config = dict(
    n_head=5,
    d_mlp=1280,
    norm_place='pre',
    attn_scale=0.149,
    bias='all',
    parallel_block=False,
    init='normal',
    init_std_qkv=0.026,
    optimizer='muon_variant',
    beta1=0.95,
    weight_decay=0.037,
    schedule='wsd',
    decay_shape='linear',
    batch_tokens=65536,
    dataset='wikipedia_en',
)
MLP neurons of a small language model. Each row is named by its layer, matrix (up: input weights) and neuron, and shows model dimensions 48-143. Each number is 500 + 25 x the weight over its row's rms, rounded and kept within 0 to 999. Numbers have three digits each.
A block is one neuron, or neurons of one layer that tend to fire together. After each block is what it responds to, as a language model described it from the Wikipedia text at the highest values.

L5.up208:532482539479526475502511492500500508462518477524489485476482489475479478500534518574447491500483499530518494520507500500491482505444497518504517480549513507497501497514480476470519527527551451465510483520473532450511535503483480480512497487440506511487559535522477520503518511495468499459
L5.up257:496488504506496518516510485514476529498528483498489489514486517513515499458508493497500496488530508494521483532495488475512503479495497505479513488517496511490499524497432522500510511492513497538490489518525523470531526487442505467573499540480485495472499540500515459467501427488498498457
L5.up390:491485531466500543511533510541513526486436519486509500506509492450491495511523547473434561520503498442522534514540464501528453463501524517561518489513485504475499451510505514578548456502490504491494467505522491447513501464486545519508493496471513463486478522512517532523462506507467534511
L5.up627:473488516481469498477474518521501493511491511480525497484507505483506497543516543457479539459515497498509473525527509487532501516478549485469473489461485521547544513531505481512558500518497505531513489504488507472493475513477508475491470516500438496492536526463514504523509509499509529482
Description: Predicate-opening auxiliary after subject

L8.up191:514494511488514458502532536480480487500496466497489469481505560553503521521460471469487468487491540495481526493531529468500470530516479514519504488507542482445498513450520502475483478532555536483524496501477503523498533521513528495497475458489456499489521522486498537504484503466563538491
Description: Verb-introducing auxiliaries and "to"

L8.up235:504497507464517483486472494556556462489512472461509490482490536533496556510487484494518486506508501534458533539488487514543518494478491576488510472491504535515464521530503503551502526508502502505514489485496489461469492535524502509495491461476463498525508484508477494458476536458493503508
Description: Line-ending markup tokens

L2.up31:486523528498513480523496506479503471476520483506480524464521521520512532460519536484423476519502532482492524506524468527498520515515511468523485487521505530490545520491534510489487489513446470487505483523496559490495521504485486512531506514474469532509490497482483505496527475482493493489
L2.up177:474504478466475518475503509540491512495465484477500532483497512527486459507488486494448491521544497504515473470485504507513558523502497474530516473511475480461524515504511489502502499490517500499507462536488518487490480514451514562503524476468572536504536544515565495524490523517518512512
L2.up205:536514509538526486498497492500484503519491537528443497538454485484542535492531519500486481477499485507489502494543537475517540515514489519448476474471506491524512546500493522488486485528504524475498524502542531511482482501455479511473511492463498548497512537471541548493489483540493505492
L2.up235:538501456459487506479505507475516486495513490456528495511501516495531535510467537488447473472490495521502522476529510497500541498454511518491512517537524527501525563505493500483475475510483508486431484494498480513452501503534489496517519493503478536536483487498522479511458509427487517561
L2.up238:436468507502538509533483543504506508481474515510485454539480477464523509515532532480507537491474494498530493466465494494546525514513506517511479513523510492505504480525528488445451445494514485526500496496511481509495492529507518528464488460465551537489497457492494516525483528455530475513
L2.up393:504460536471478455477511526527463492496515526474513511516466512510516527535489483470535478512467504479480499511446459463546485545469527483497500525523467483497506508468492542449496509498519494481504511468509511475527493498481520486504523505508517545525530470506506490529513539529481512479
L2.up411:484500505484496503490484517495493507472509552469481517508483518477546522508468500464485474475494536518493483475516495472550476545496494489488536528458503446526535521527504518511521479439509517479468469494495463523467537514547491505491503513465494537542501529479509474541522511514464495484
L2.up558:518525452532503531483521468487506491494480501525492526487498477475502531513498478453479549483540467517473476469480498549526478531485475509507531481516466473506513495467535495501539492476536483504501506503462500488515509488476493497489509482496545553522496479475513521502504497440471474514
L2.up790:453516518495455471492493513480496498473530457506503425497499490527540535460491553434487498518530524488497474466473471497531536507491491484513503480561478540469499539536506478479485498479448477524480479526508513498501495498456526524490530510499557541500568512508530485538476484492485518510
L2.up897:487465497478501477531528499528486501518484521485486486535493490498532455529488511468502508474490529528514524460482452513514511542506505501490513499492491481528488479545517473472444444504466485519480461473495521478529498515439539516492480492490537510486479515497535493585493508494468487514
L2.up916:496531512468502498483468509538530479467477528514482493485488491540481525469505479491522497471520541518446518469506511532482536513514516502501476521511520538494467489451495502496521501514505484528490509520503495486496507493454490496509483515496488513512493501452515531495490506487532487494
L2.up957:519493507520463498472511524526494508481495508496528498565492507527476512462456493508505492521487505447489500435468548519523490510507495517496497518478454495482488516486543514483501454469502509518486448536533513574498513514474473511498535455560474533514484485537528518459522484492484511481
L2.up1006:499511512472488468515535520517527514526448475499502537484501525525494505467497502489492482498487533493475489490549485481463544476496490516479520465485463516517517488479495479476476484576506498533514505566503452474490526465502500509495485488487554534503504470483548442502504511484501505481
L2.up1035:449536523467458485473511505488544466507518492485503554514515489455514495505527516483487492480505519530529575510487492477488598480511493538510522438497540482516513522497497458498496524533532523467503508471456539485474523521484507525485461513477511517492534457466490498514490464475517502499
L2.up1221:457489500470531592475475473498478446532460486465468444510494494505523528510511479471471534460461507525517504489509492477497500507486494528481470496539507459506519512484488519536505479549510486511491498503503522534487488541468529507489521517485517534501478524474506465515514497527505480502
L2.up1245:513469544502524481465506515519514508475500469501522511561478500476509476507523505476524474534496545544521473448506494544536523508483544531488479464481492515453473493533515477462520490502471502487494524508480497491517518524507535525501538501499501494504494462483516515470505474478517463492
Description: Sports and institution record nouns

L5.up473:492521508534522504476506552486456489467537502540495488499499522512467491483477458462503515531502526528541517492548521521489480475511497470514480507496519544495514486497511519491475542497481512473505519522507485468473490512506509478498540511558509511517504476541488513515534464483481501497
L5.up640:566485535501514497503467518498499446517462475514468467484498486505482533448527477477520512506493514489486490492504488475474528474520473552506478512494575571511474510491517512477513532475467525488512516470486508445481523495503511493503513522479499512529504494515492495532473524506545524506
L5.up845:534491524516484490509493492496533492489535488501492433465488521484462491517489511481508454495482457453491534496465529506521554454455520494535532527516535488477459507487505526504479489479490519491479498481539523527485496507516531492516536486491472484478521514472507561520479516474486496480
L5.up951:479533498495526511501519508532478434448472520498504495475457509502501507455464504495504516496508477475510494528502449527545479507529488470484517507534488507495466500488530520508513493546489520504471490464498470511509494492519496501469490518469483465482514489520499544459534498547536513451
Description: Wiki markup structure

L8.up287:489500514505442471519509501481463522521487452473500476504511523547528505498526495499501521469443483511442503454556513470479496541485535546488485539501515507518503505463528514514503478468491496491514531518523553518577480519540505503503503528472462490515479527521497467519508482493543515497
Description: Connective "to" after verbs

L5.up515:510552516491518427447510513544506515490489505487523504444494435452512453476506480512504500504490503456504473485505488507508464479499550500495524511469497441483487528530466524525473541499490476498497540506526536532525477465564522485489521542510513452485471480482530526495539486517454510466
L5.up523:461497477505506512475534507441535498484532460565495483497538527483512453480496496488459552500480505471516540476466497487552545520520539518552517519454465523488527486530504479546481514497503496482474521511509502456495520469495508490534471512506473509519505483529463492493509497476451494501
L5.up619:547487505466469528491488513528516515501512522500529495471516556446501495478536524507527519497498495522483473461449497479501496456523473507511504555459472543513462526486520512458549468482488481480523491529477498465518532510489531492522493542517538473461495482501489504500493506518481473480
L5.up638:468531493478512521494494498514508507480482511495497527462491458488554496525439471528507512518485462531489506492501486514484506535522522527489491493468455495558425503515486528505517554438467476509503511501507509502515495491503498481492518548493522499517498471482492475513515510536493493499
Description: Passive participle after "was/were"

L2.up3:530546476512464460525499482510506540513489467486519508492494530456460482506524518503434530484473506510524482473505484486478464505528457521498451493473484537483478530466540522464494468521538549452484450509489518520476508498489537480531518445463523484491489497489503517517533481529445483478
L2.up21:465526524515495466473471509466504468492552517455470495516481472464510536488516493469506539467493516550532454469487476499551522497505486479460496549500484504487545544486484523519517444517514536494455514531461465500480486537480487489489468498488539495515536527509524509487518528522532509504
L2.up142:504531521505469512460547496469541534470541481495496450492471512487445488520534502461497492490474478510509551476489513525516486489513518450503497498493510503514496529530480466519516488529511526550527533498534520516505502524492451485487489491461482508487518464518459482518526498508506477503
L2.up219:494467499499540491475529477502497507500506556468520525497473511528513442517491434523484476484471481524505501475493525493483517480485519500530528540493528492503533504486460419483485499455516495519523483479525489527525502480484534483513493524547446524481470487538475502502516512524500468507
L2.up493:491478504514481482487514503469498528482541475491515508538478485469483478486498488531529511482443519484516517540535502545509529460470505467477490498513520477500503492502513518510466522491459471497477509490532536426456499465497548517520502543503527507482503519470469493515481488511465501468
L2.up496:527502516516504496449513518506474480500482494504495528480496513493471454506511483484469504477423506514536479481480471517471509525506493441534495554494485489484551459470465478493474475497509444491424509498506525463503523523477485492469498508481519541518462532523480492527487508503526490480
L2.up606:525490479500507472473529481483446521479515467464491503466484498528494448558524494493516557499490481522484530484515499494483502514481488476525474506457525482461565516485491527554480463497518548473489493498472551511532471520480519507531514514489497497521479474478520480479513469515457511514
L2.up608:519500525516479491508526471506505531504520490505488483505496491466557469475546540544499580498474463503528507511490485504497543502540463472499471516515489485516526458454514467465477479475525482522467469502493504470508502516533463460481511545499506516495481519481497531524502506480492537502
L2.up777:473498538486543486526516530523481510482486493493465532487481533502510445542480538488491548499539517517518537479496465502457474498541483498540523457508500491485531498473525470515538443491548498470503534507462496493524521540476504496519509499486467484496507486552471477480460498515476452494
L2.up840:481526458523529519554533499489481539512441468531490471501502502460547533520533539515509504508491496528571506466446497514479504489508508549476511534502488458506533548523469509525493468463478469490526486492537534448480502471523506486513535488508493483515498487538494501465461495534500457481
L2.up845:475491522487495477510540509501451497544471518516495441515477492537526494517461539490454532537490495470535487481515496465508479515515468495508500509486484478504508540523513448522544467485494481498456520457495509527490464485536515499519492484506544503524515529492457477504466531509496482479
L2.up877:502527482551491478534510513532527513501517487500483512512514450524494477463488462544473489515522459495452508505494488503492504478515498452478435543488469503493529522506548539497515477521480496512462523538475498547511467485492485431444493516505528548470503482506510516487513506534468490472
L2.up1005:508495509505467521498536476492512493466499483524494490490497508514508467466512508545495481488466476518510498473467466517495482511544499486514514509502499539476484489479519480492502469499540506509487454492518532537519523489478485462520519528488436519489520514519508475504507494519485467502
L2.up1065:481517530459517530477511490483472479533499515483471504473520520485502437517495510474468522504504515543527529492516508527489504493505488470502501502488516506491514488503509498500488508492500502492521497531493488499489499486534528504525488487499456540546528536476452478533508484510522468523
L2.up1260:522473558448525474490495488474520491486538515508494498469489508483521497520470485517521522501506485528559490494530500467480485520501478470518519542509493520485486510532472440506482499504504481502503506525513528534473495541460502459530492521515516494489482490486442511524467506481528484501
L2.up1275:512494523460468467451479507468484521514511458518497489529452545512492504520497525521479508528487519525481469506483527517496505494446481506509513540483475517515542522519539522501477485485487487513525463535466488495498481527514515447477446531503439486534489480491499492519501480462484481484
Description: Predicate completions and closing quotes

L2.up76:495490487473497480527549502502524512526516514492497458508477475466458500524517514492516519491508457485480493516522479485491470485484480488519479501488517501524500504528525506460521504477467430488489484456515529489503532487455519483494461516525499490504482532505494502477478510462530524503
L2.up89:523466473452523503510516531486462428496467494469473532523521528463501476511479517500493493509525499521506463498502519547515459542510504516513500508527551493498511500503436490509463497483498534508515524523514455488509477520508496513464491480474448527520496491531464509525453508513489529488
L2.up178:481535482465524461495486494475508484484513514517499497474523476518491506514493475490540496498490464550507505518508507466465553499520544508477520536512501505497531477511488502456516559496421523485486478520497463494483487492537542521548452502527536478516526497488488455496472520494494542527
L2.up218:485508557465520484491501498476514517505541498498484512454504520474513517500516508476538479469512496484521494545512482482477452540514499504510498531482525488536514500501521497500479540497495464471513509479489496517500545464504498460502529520522450531504529552527520502489483509514516526500
L2.up232:517482499525532535489502516515509477503502513427459486482477469519499513548522507475543523465478496500544495516504513502526495523479509502523475496534542502514511462527501529478489462489518463492473523484503481450505539495480540488445495469504500503479513513499494499512505510508489504527
L2.up259:483490547503488506522485521496483508512525526505508469492481520506496450549522488502497488525512523472475508497494526519507506523517501465500473524522468474451528484489513505477477503441510473533483574522500498514502531506482483501478469474441494503459497512490506468541505507509464546501
L2.up468:479505506483476491532507484492454512488476435476487560559464499490496525494490470495481462465494472516496551521498481486518471476498465518519541538533502541524448532486511481515460513488501483524508507538501485502508518539477472496517479480478502496527487482532501496511495453476498475497
L2.up633:489497501494503467470525485505490515488529481532476526511510496551506520505507501479471519474507463535482505493508491528499481502540489484485534522563482498496513500507499525517474542515461485496511489494491502486535535493470449468552488435521512514509512490486531495514506478540499526495
L2.up677:511467488472466506463512487497496446487550532466503507478537520478494474515519488521511530448538459532467519490516506505468532545531510488482513525509547475495531515496519484495506530486462514495479499500529492531475511470545491493519549483504509512499541529486500469528480486450506530561
L2.up720:516484504509509446517574481530547505536521475539497536503508482514556511459546534466491442491518454458493502529496491468515509518469499524524525464455507515514508522504509515500554477495465468512524506502492471509523508507534478504518519504520532487485512468524554500486509478472502517499
L2.up759:503487468483486533501529509491484487528484507518505524502483500548502486489501509507488535542506502473484512457508523526514554491470497488477503492521517521473514459488450505490500468506460479503492468512487483487487573488513513515523503501525515518480497448469527542533465477496513530463
L2.up810:460558482492511447488470458487499533486501516488489460498547503527500490512463484494467494544519455494487506458522494521486497521467512506504463507507517479494528480473492490506502502463464514510477491500447525522476463505496458485484507485462493448510516498475485465493498493524443529522
L2.up811:544514503482484488502526556466466498518487509498504467496512478478431507486485500468476504512564502507451465508538501505518505487482531521472490511503464458481511541486503534457565486515524488487504496520535447460514478534507493457516468504473513465493495497453548511511473512471478497456
L2.up844:487491466511510489514503481497501536499528486481490518531493509498563511501525464492494529509521532509509547428492503500515515515543506510499495504441484495471516498458502506502484510491518496493528525535514487497525546479511466489508489474495475459521481465550469482510498478519469546513
L2.up1207:506496500506483521484513505449482468469492502491487493474540431489468468514538440464486524491485459520524466522476541508495511535518539503460494500501484519519505471513488490548462544492451492530479489542483481455483514517515528492502493483508520530479494541546536490503525458520510526489
L2.up1224:541523484478504482474504505447554525522487505468476486517482542510494516453474514503484490463517501514522502452496518462488462481521493468493489472482489479523552515500514533493514507522486533517527525504519521500502474500470533499529521501469503497505506489528525531478521538506482508500
Description: Destination preposition "to"

L5.up204:511466500484502530519502462499453494479507517487499528504499509454517589489539515553461510533512536470481545506544526492511529544502478512472488510551520530496484487506520493465479470523483486461518564479496505509505465420445517469513496510497499464490492473492492465505503494436533514459
L5.up482:512465505521535529514527481446494481456510472488453532542530510536511515537525510489460571505507465510432500505505493483485416476497499471508491475520501540505475516516464483496435507510503508494530496547458495511449554460507540478528533562499512495511493521493496506467516480485502487493
L5.up659:520478498508513495510479484452448455514465531469502490499477463506476504499480451524479526550517486528513465518516521514534500502527517512452528504509510491472502487515541486536521537537505474493516526528534493556474469491513460515514471522464512485493549532493530498501553468506502518455
L5.up1222:454508472515489495469479470485478513494518531484501539480540504503477534494510521524455485488504477486490543521518490494518476487453488504495466519493529504518546501428516514474515494523470509503508486493474501494512510487454508518567467524487495469522441485493526463509497497501476471457
Description: Directional prepositions, mainly "to"

L8.up1242:557504516481496492538526489479510515507512520487486441511506514508517461518469493506454513473488528481521470528526457496479515495537509509510458545484523505497536482536484477446436473491500490482474509481493503490501485476450508523494563540504476508461492508487555526525489510518449528500
Description: Participle endings completing verbs

L2.up114:523481479482466499447513457505533485518484451486518480483478538499488457490517502493507497515476483521459522487497509534477539513499512494467506487511453487468514507447477498539487529515491521508489500484519512437471517482492482518494538485539502476494503522524463531486495493499533515496
L2.up188:450483504498478474461506496534509511522486518491550517466538526538495530547488529469527494502574502479502482506514441522505502502496513468482502507487498510488511504464483505490493495516504518501492514511483489490483512520497493503496552504469499449523492483494497470486504477463498472527
L2.up315:501497493475479502512526501508477497489514440493529469533496478504550492471499467531500526504486460519453529495479440503481488495501478557502535560476532514448470504490534517460460466525477509502499543516491489540490468467530532570499514496517475527531488496507481462526509484475518482483
L2.up329:540523486528525483476510531514465520528535476490476496521507447465482525506469484440539503474503494527526481501471539524512485548504467487507502450517565468504504510509462470504512548540532502539524500472472559491472461476528542455497459473472533496477509512497499511521462510548490458513
L2.up550:465510519467458530475480550506508494511524500458570505469464506542495499485519494499538453513490525505492483487489500484526484506541495507498508487483489501497475497495514516497483466495516485473511532476446460525462489503497484468494493528476462475521486509499514442482513522519500488506
L2.up584:480524500483513473495489510471483442479514460483477492539501470475513491503501466488461466471538465498510513469547488533496530508506532456484500477491499473486478503560495492466500486450476520474527491478493496488498516479486504495492535472496457507531491537525459526496517451505533495476
L2.up595:502486435492520525523491484484519497422497496518526522499503509457509464561506519437512552500479489528541477491512514492493472501522473470494496570521502503516478489511479490507465468472494473455489569528477533509493497506514494505501515492479480494494491497456459523531423507483499470514
L2.up597:520507523474542464532521519507515482475492544477457481493518478502507446522527509451491491524511524490550516478493476485519553491525547535509497522520521522474483498508495491505490490535470487485500492496468534486445480484497490510511504520464493489505537526471468513491451503485478477495
L2.up642:524503511493512453535484501525505476466493515522503465467496486518479526537496522505519473518483535482543553555519475521479534466493507549515532496472518478520531490477492522534483472522497498505497492522509491470517487455540493512529547478461477450499452540457482489546459556515483507490
L2.up667:452525517481508511475519483516494483502481551528553470460457498497503526452484462513522508501464527506518498486553484467520477484517463521498508491495469521511510511447525508503484437472500493508532549521473516506478476495532538501469476496480514490481481472480495497460482525512508489498
L2.up711:513473506491479514472470543496531473501493524502479478507462513523510519481497490471476464433500467518531496501527519467515513510510490460451505511476472486530495485478509524492491513530517477488553511483461533499472467487518495512533516496531523487519496493493503527475480548494515496466
L2.up731:486475478492502499476472483479503496490463487505493471529517524499518513529496484503536485527471497514544471476500465516477492482513507533462473459513483522538530536477444512496496465494492527450484509522487504492487509519485499469480509504491530537469514554501490517503505507532509495463
L2.up799:517504524506528485497488497533518494511520538558485546524525456469466491506512455481533472496512512499514515472473520499470493478486465487523484522460451465509512511512453500488460453565544564495511490508462507514483541464519519449461524501510564503471520499500535534518516515516528498490
L2.up816:520511469508546530488525481486478467484510502499508502472500552508475495492514520485528482486490535493467480481473487457514525521539463487484506501521472488488515518478480516484537500471491484497466528481464576502466495508467507529498508490528439503491492521491536462494493519546465511484
L2.up912:499466470500535476514492494503517469493504516470481501556483484443533531463504457500506492476534515490472488463492470502464457479457463499516500445494468503462507474514461499524519479495462488526495504495442523508464492453504520534523520494518505515473515503511505525496498493487489499495
L2.up1015:457517515497538469482507528532481486509504495489540510478495499521517538493529478511513501524472523491471497484474490511445499517509533583492543499512491501464508461503496511515492484479469477465534489507453469488451468495505479478496503520513509513483531507468495464484484476511571515524
Description: Word-initial single letters

L2.up41:513538534496526455512461492506481496478503526536514511495490456495463475532469457531528474490490509498468525457471491532479545503496468553530544507495492491500527513511526515469547489491472475530463486504482511469479497503524500451492452495494509463517497547469495504497481457540531502504
L2.up51:523560480491524495472538505481481502480535484489536514458503493493508477498490531503454500488490465478522514539545487503539529458550487498517509550513516468470510446517508522484462495530482459482508494496483501513519466516506506514524534524434509562569508513453540513508463495501465514517
L2.up53:504502535516511507473509488508508520508465499492499495463531539483517490510476449502493523491539475555486548478524518483462525512528482509508479496496493528501472487464551478557449493502470473496494529488460533516541506535550522500521509481494498519533504534513524467484528500495452475491
L2.up130:521491464489514499521493518510480511459506475506456510515504523499518442495498511504472511500489500517490512542529490455523496567544465476497533504495443443502515504478473530502522509508509464545517510517481479485494515542478507540494508471503525484479446533488509530486513473490528469503
L2.up375:488504522484500541494523513486464489501495482486526480531573490529503475501500499455491500498503527518458522502518470493488492511512502518493534507476537540435508485481521510490489456483480506495497575487517471488452478449508503467533511474479491487464561520466511485535519522487524478509
L2.up414:548541486505516462456467507460503543528519515476496466510474518492519507496476525464503535499482509486464506466509480497492479540529507542492487513438492518498452491500499471506483512500489499496527499482508485516530503494494524475521570492510466546491508522485507498419512477508509543517
L2.up577:491464422511528477499485552496502504465529445536467481467490511528485515484509512504487466489507471540493535520531487535462515496530498503482513508520496453500500520523496462501514478466522482516524500541555505536491517485467505498513514430497491535526515506523507492506485445531510458498
L2.up632:433528474528486470501549470501516537494531545529477475496502551467480527529504473506482456517518499477540519523450507509523489504515470491445501498465478469489517527539459487519487481543525513501501517503486506543504529506470496465516493463463472509523477488506542480516470492505504543497
L2.up841:535476496468499499472529519513501479509504530503514477454526469499486540477475474486497539474510503499508501506501491500521497482409524482480490517528561506462544486467533502483447527511522486480453557447531466479513505509513533488504515525458521529507528478516498482474537493478478495507
L2.up885:489535498533514454519514517509509498482453489518533486491520486539527519502503500476494464454453532495511492478477488466537495493551501489510487502446534504490495487460503481542510496501488514522560514496512463520494483478543506470518478475513567488462514456477491452442481453510495538488
L2.up945:489535483507525503479538512536501487501514520533506497494498489524483530461484516503504492467507491483485494554486492521483539531466487478462517538514559480513487494491526536476496506501485465497524506518469457501450478513482509485475536519540511505505535514464518542490514522525471529495
L2.up950:467490490497488464438497546544480521487507494501472458504517485501466548469538489492511482504500502493536502552492484535516482508499504514507528502506565486506546530457514511473500509503474520510506488499481543475528499490509511506480492531467493495518545500495511516515520441482509482515
L2.up1083:476493525482479503480481533554483522507473473497532513474492504513507521483510550489500508518476494461522492495546491489497563513489505529486473501551429485510530527526490488476472469516494495529517500503490454488532494449503475461502496511462506521524502515489521485516526460488499527521
L2.up1153:498504492508486492480479474504475498451491490490497479531493498537457479498549551513489522466428485508503502498505522491535498468522513509535502475570499532504513518457452473512492519469492496524509489494508521477467530564495470457443503491543491491515457532461558506487462444512532465507
L2.up1161:481482509498477487507503468508491514492476504537481514513491459508468506497492498512484500513465479503531487496494509512493519562524476510479519531465512480540494503471492483504511482494460536478516509537469482496505501431429497511492477514477495484487491488495516521508502515496464462522
L2.up1231:502497481517535487511527501509486458474474538457512491489494512526497498496482525471464526492516478514515524556479515487483495528498509460483477506482513518460508490468529490511478529519505497436509542494457510488514501482505482492511489528481489513502546504495473457498489480470496455522
Description: Verb after subject

L8.up1264:494492521494474491519480479508509520507533525485514508489500503494516525503496460459503513547506512509477502536466487457524467465471506517480517505543410522484490522500463479499469488472513505487512463482510498491496515479500536455488494498542448525527514520527495544508516485496536461475
Description: Split-off initial S